config.yaml
num_hidden_layers: 14
hidden_size: 640
num_attention_heads: 10
num_key_value_heads: 10
head_dim: 64
intermediate_size: 2560
vocab_size: 10092
hidden_act: "tanh_gelu"
norm: "layernorm"
norm_place: "pre"
norm_eps: 1e-06
positions: "learned"
qk_norm: false
attn_scale: 0.125
bias: "qkv"
tie_word_embeddings: true
parallel_block: false
init: "normal"
init_std_qkv: 0.0204
init_std_o: 0.00386
init_std_up: 0.0204
init_std_down: 0.00386
optimizer: "adam_atan2"
learning_rate: 0.000389
beta1: 0.9
beta2: 0.95
weight_decay: 0.89
lr_head: 0.00819
max_grad_norm: 1.0
warmup_steps: 216
schedule: "wsd"
decay_fraction: 0.7
decay_shape: "linear"
final_lr_fraction: 0.0
batch_tokens: 131072
max_seq_len: 512
doc_mask: false
train_tokens: 1182000000
max_steps: 9018
dataset: "wikipedia_en"
MLP neurons of a small language model. Each row is named by its layer, matrix (down: output weights) and neuron, and shows model dimensions 261-356. Each number is 128 + 24 x the weight over its row's rms, rounded and kept within 0 to 255. Numbers have three digits each.
After each neuron's rows is what it responds to, as a language model described it from the Wikipedia text at the highest values.

L3.down662:104166136124115122096100126123109157171089161124119152133131125141128132132129062128143110118129094111189110166202086158153131139114143150156116148131112120142115118182120138160135145116107146073154116110139129149100128141136129160151189142133124068141115146140143085133167113161142112100
Description: Violent or disaster event nouns. Word-final pieces that complete nouns for harmful events such as explosion, epidemic, disaster, incident, collision and assassination, plus other word endings.

L3.down177:088099137159099149123105127123123093120133165089162151128153142150129138098141087125117133057137104116157172128161148143126172158151138125104119102141151097130127114097103139150140116129105170109181144157145087103132145111102132119134139127103128157078144156133135124161114077143137111157
Description: Word and phrase completions. Tokens that finish a word or fixed phrase: final word pieces (Fen-t-imans, Cov-ent-ry, perip-her-al) or second words (over time, following day, one of).

L7.down1284:139122172100124139148130103124121161074134097158112077101133126123078117152120150132128131102148119122141116192128112103118100128112116135092114117116109155115119116107155092143118147146155099108098168100136086094134136176098102100129108104120143120138151083150123139146129163171140122138
Description: Fixed-phrase completions. Final pieces of set names, titles and phrases, e.g. Big Hits, Album of the Year, alternative rock, Corps of Engineers, Group A, Game 4.

L3.down249:123106181104132131104143142138078139153156139085133158118142142122108138142087109134157141158153151118131128156136111135119186102108134098109118154142139110142109136153093112117128116148145136127063113087122157151136088115165117129111131145136127158105114105131091133174104120134106095125
Description: Inside proper-name phrases. Word-final suffix pieces and linking words (and, of, for) inside multiword titles of organizations, laws, offices and headings, as in Behavior-al Sciences, Employ-ees' Retirement, Institute for.

L5.down1900:147154135157141134135146152118132139120109126142124113094103130137109138123144124129116110126146106102162169109167150119139110085126129110123110139140169124119128096111139120101135109128126125175069141118136149124116144115143124113117132129114169125124077075130150126144110133096130133090
Description: Mid-word name fragments. Subword pieces partway through a longer word, mostly proper nouns in tables and lists, such as God in Godrilla, Heb, Sy, acter, is.

L5.down580:161092119158168140133096129094122072146119102167090112124066146122103088153113121137131131134137149103114126149146123104135087139144100112107169154106103154170103132138120155121082117090165112084131127120130098094160135119175123133141146129120114135138152157190136136135104114068154115152
Description: Title words after "and". Content words inside proper names and titles, mostly the word after "and" in ministry, department and book names, such as Technology, Youth, Computer.

L7.down2174:176124105177120101129119140120131057157129153124106098124124125113141177132102116113193136071098150147097143131111137172131183120158132159155145116133103116125107144081153167185146157124145104100126092142116156139151110141151087139140074102120149125133160150174141122119117158114152141137
Description: Role and agent words. Title or role nouns and participles that expect a following of or by phrase, such as Deputy Prime Minister, ed. (editor), designed, influenced; weaker on digits inside numbers and mid-word fragments.

L3.down1105:142133144104104107146115100123156129129134075125089106143116135138159108111140130113115161149154147166126122124097096107160127123135096086109117105120142161142117113139160139097120153117127093110111177112150111162125176158150097125130061083125101141140130142137147082152169108122136128105
Description: Membership/location prepositions. Prepositions after verbs of inclusion, membership or placement, such as included on/in, under the name, among, one of; sometimes word-start pieces like Under, in.

L5.down1108:122127111143119091149077131128131140122134169124078129085155135126135119104084092131157112104126160103133132145124129143142145140094136143137115135145088135129140143135093140126134115104158124150179121122145154113112108123110153106109115123150118155162110115157127159118103144149117132132
Description: Mid-word continuation pieces. Word pieces that continue a word after its first fragment (Red-iff, Under Rest-oration, rede-velop-ed), plus the word right after verbs like granted, filed, held.

L7.down25:111111129103163174107141173127116100126140103081125151125136124110114117114105188131093121127150133086093165125151135148144107110096148122139181119088123136145133122113119109104177126110090128137137160126103128095129107113142181135122152156143120125137102133120151130115163173090153137158
Description: Religious terms and years. First pieces of religious or denominational words like Christians, Episcopal, Hebrew and gospel, plus middle digits of four-digit years (1822, 1909).

L7.down710:124164070104121121086136143096125145106095105124109107125124106122147102146149134117119089126108156168100117141136137126120202114110160122114123107116188124090150169136103104126150168116142150143146124136124166124123111142146127106100061126092136140146123118132118169159070118105161141122
Description: Mid-word subword fragments. Short word-internal pieces, mostly in rare names and technical terms, such as leuk-ot-rienes, Actin-ob-acteria, Ilai-y-araaja, ev-ac-uated.

L3.down2156:128158136071124125120152151125121143149124088141127153128123122124136157151128118100158089167110094139136106166076161095135156082138093099115139106098114169114126077147110093106089104140092054118135092085154095125102142102152102136102155106092110138102118132107089164106158166183126121140
Description: Table cells and word pieces. Tokens inside wiki table rows and lists, such as pipes, digits, and an opening parenthesis before an abbreviation ("United States (RIAA)"), plus mid-word pieces ("Comput|ers", "Apoc|aly|ptica").

L5.down376:130123128134125101132128151124155113072107144140115107117102114127115141110086156091063142131125183151133135157102107172121147125133173132139114095162099124134122156134137126142150124143168108108132134100125128144129129113110115139106102113126144101166113128119213087054143121132128154159
Description: Mid-word continuation fragments. Second or later sub-word pieces inside a split word, as in se-g-mented, bee-ch, Le-ap, Whate-ver, plus colons after list field labels.

L7.down1918:128120166103145086138086132147179163145120157134159140179149179117109119130169101111159138118122114094143106145116189143099154115159159169179123106161156147145089120139123126136123100121092111152122152099099138110115141124110126134170111114139112135117097132108102138107161091143114118102
Description: Mid-word name fragments. Word-internal pieces inside uncommon proper names, often in tables or lists, e.g. Spie-g-el, Sver-ig-etopplistan, Ville-g-as; also decimal points and score digits.

L3.down2439:133114160105145098114123174135132126108191142154117116124140133123121112120095135101154188159103128124121156106134089162113117106130129135131125107124155159124167114129173159115106109118138135155081135123135128134177161115121132163157107114162135166131114135121121136114173106122170151180
Description: Person role nouns. Nouns and final word pieces naming a person's job or role, such as director, pianist, supervisor, scholar, professor, often before a name or "of".

L5.down1898:137140168126142113108144183131115138155080160143125107118156108127110124151117152132096106118191102130160121170141117147099148184139149109084156117117165115119096111158111103114120104100134140134100128138088109119146090123133125108134083108136131121098142112105130142147115112146142145135
Description: Mid-name word pieces. Word pieces inside proper names, mostly the second piece of a surname, code or model name in lists and tables, e.g. L-ú-cia, Del-í-s, Lap-id.

L3.down254:153128091134132157076134144133152099082143105114137097137113110125122113128112170103132139071175109111153149124120148130139148124110125164134142111121123101116111113076141122091103116157120100089097091156141138093144159149118083138104151139133162110103121189149113137131067095158126113143
Description: Early word-piece continuations. The second piece of a word split after a short first piece, mostly names beginning with M or H, like M-c-Carthy, M-j-øndalen, M-ist-y.

L7.down2306:133112166086165152185173173138132120138165150139157149123144119130108146078148115132135131165138090106177147119110096101139121114126097125151089103100125098153150123110153153097160125145080116134131121110141117099172096151153119134141123105113147093144163154070127131119158140078109156133
Description: Possessives after prepositions. Possessive his/her or 's right after a preposition, as in "on his return" or "at his funeral"; also position words like first, bottom, top.

L5.down1674:133095161144096137095148141137169123139137104152164106102107135118115165161084145131093116196143133132112121124104144139099114116134117113153145125109136143138127152124132138122149112103098158101111137137134124137124152154136114130099128119191108125112165132131125102109108154159134131117
Description: Continuation after initial H. Word pieces that directly follow a word-initial H or h split off as its own token, such as H-our, H-ome, H-ouse, H-1 and H-ad, plus weaker scattered tokens.

L7.down1865:097142112157145121120117127133120107136109148098127150111125082106133150125141121112161136109121142139076134121145151099114152147085115143165147108146137153138118116149170135149116100129132141160139130143108153157118125154167130109093125087115120122091158151124156146129157119158154160125
Description: Boundaries before new entries. Fires where a new row or clause starts: row-number digits at the start of wiki table rows (6., 8, 12), and commas, periods or headings just before a biography subject's name or pronoun.

L5.down2000:155123156135151101158094090106085165189099130122150108142101127147156104147149144116148107131164126132136048110129092113145092132111143117138123146159157107101138123126136121114137137164134113110115132158142098150115126180067133145088131169178121158118125129098107121176119139087123101149
Description: Start of structural elements. First token after wiki markup in headings, table cells, and infobox lists, e.g. 2 in ===2010s===, People, Mean.

L5.down551:119137108136111130131087136114109113090113124157102089135158131133126134149133124144118150122142116124130104076145117135175118152149125143130121122146124131117092153106116071145124162136127132173141112105151100141095077122173147120154111167114105145110177119097122101108158160147117117068
Description: Noun phrase endings. The last token of a noun or noun phrase, a head noun or closing word piece, often followed by of/in/and, e.g., brigadier general, presidential powers, spring-board.

L5.down1595:120109135114140132092110141131160112101138113136168105130093137115102107114132137131098124145136103113122153132117128133123121108135163132087108157105104141158183154115170150104126141072138127095119145117140142127178118134163153115157116161151148158125152153149127169133100135140140141135
Description: Second word-piece fragments. Short vowel-led subword pieces in second position of multi-token words, often names, e.g. Is-ab-ella, J-ac-obs, m-os-que, N-ap-oleon, ev-ac-uated.

L3.down216:119122126130123127146179112116113106169178091143131167093105097140111139115145125122144146140127130137145120102121136127123157106125109125144116111117077092125170127107150159116109129079101137114138125103118138106132149092160181113131130173126127149095146133136124136116155155116114116077
Description: Row and sentence endings. Ends of table rows, marked by the pipe-newline token in sports, election and data tables, plus sentence-final periods, semicolons and the last digits of numbers or years, such as 199'3' and 202'1'.

L3.down1201:135148141144134174125121099129113141127091131134134166146122122127119150163143132135126133164152080115115124083125151118130102116146106118162152086093150134124122162166114144140075095118143090140127133152117134167103166097150092115148160132142111136165100122137150146131093105126139147121
Description: Mid-word "el" fragment. Word-piece "el" inside or just after another piece, as in elongated, else, helps, helium, velocity, vessel; also weakly nouns like impact, role, fact.

L7.down1151:097111122138111130135161149090115113138154182164132132137082164113121119145134131169144124100119132091141145102120127132125124162129168138132146158105108156093101163142124097128102147126062105100130135087106117118102137114179144162120106124113126118165097151130134115127163114118138151152
Description: Inside multiword proper names. Tokens inside multiword proper names of organizations, titles and places, as in National Register of Historic Places, Michigan Department of Natural Resources, Deep Rooted Tree.

L5.down1682:117124129133137109153127139122103127147152120102117106133163126128124095120098103121138120166179150100141093133136139151097156149113149116166122143121127143136119119128142116142118113138162101105119123134092169100125136176118119165094128110079142155159142101150142138111141137150119100173
Description: Word-final subword pieces. Final piece of a word split into several tokens, often names or years in tables and lists, e.g. reven-ge, Princ-eton, 202-5.

L3.down53:109120134115106171168102178117139120105101098140116130142157123128133129115174137183121083137125204113073131103149147148155073055125136134131114142128142159137129116157133178155120127099166151110124146145123092132181130096144099126158089078176080150116151123154147109151125131152097142130
Description: Mid-word name continuations. Word pieces that continue or finish a word already started, mostly in names in tables and lists: Mjønd-al-en, Kempt-on, Drag-ons, elect-rons.

L7.down1828:116099112136111099107115126138125083127127118136128131162145172139112144151099130157134146116110227104149118152122117113177114124160136154147138092106114134157161075111163113120084163080124115177157114119089115143106058131097105117133105111124127145130117137106151110144184154164138137137
Description: Section heading words. Word pieces finishing or continuing a Wikipedia section heading or table label right after a line break or ==, such as history, ography, statistics, media.

L5.down1613:163162147104149148132115104136130092162114101131155129122135120122113137078093111081108109104118111115135135120111102135162107124104125102095132091123063163104134090102145070127114165127102147106139085082085150109161145127172104115121109135107090132115138118124127107156162148084099141158
Description: Music genre word endings. Word-final pieces naming a music genre, especially hop in hip hop, pop and gosp-el; weaker on other word completions like Zool-og-y and Cart-oon.

L3.down1399:123135117097096128118139128137142099121109120119116159142129140113121082119137128122120177128135128135183154114182098181115164136118132116123130102128133134141184140149118166151118131128108126129147152151144123075153130126132136108138145119143146091124090145111125130162124176126130146088
Description: Mid-word name pieces. Second or inner subword pieces of split words, mostly proper names in tables and lists, e.g. De-ak-in, Co-ah-uila, Tre-as-ury, and occasional " of" in organization names.

L3.down991:088101142165134128171145143163141143176079136091107144099105108171101057145121149129121107089172110114152162102142095156137121125136120151127154112150147119122117128137142130171127126135084101140117114129095097146156127148123163166113132142155121107138128130153151091140151136123115147111
Description: Row and entry starts. Whitespace, newline or punctuation tokens opening a new table row or dash-led list line, usually before a number, e.g. "| 18 September", "- Height:".

L7.down873:139151138126123112140149123143126088118096117123047103148142153136144157136142156161137077108162156117117154133165122078095158112106152070165132107143141093126142145082101138169150123109137128148151155149139097134124126181099088088131103142096148112087109115132137112142131167141145154124
Description: Relational prepositions after predicates. Prepositions completing a verb or adjective relation, such as known as, served by, similar to and distinct from, plus "other" after while/and; occasionally table cells.

L3.down1562:136162152095132127178092117127118113099137111144162109121130107122110165130151136141148135119132139156124122176138135115111131122143148123127132121080160105141101168158089129088100146139162134111111120122097129089084108168101102087097148105068108137112134138102099157091125095135124104120
Description: Early word-piece fragments. Second or middle word pieces right after a short first piece, often after capital H, as in H-ome, H-old-ing, r-all-ied, St-rat-ocaster.

L7.down1875:168128116147107121139127139125134136138152134131141123141143134139135109124117106124140116141113131154118112157142098116111166062143112123103157165101178158174113140150132120115127107112153126144145147144153109126158140151124148156152131101174111134081143128067104120116102096144125108113
Description: Word-initial capital letters. Single capital-letter tokens that start a split name or word, often a surname opening a paragraph or inside an acronym, such as M(urphy), B(rown), P(TF).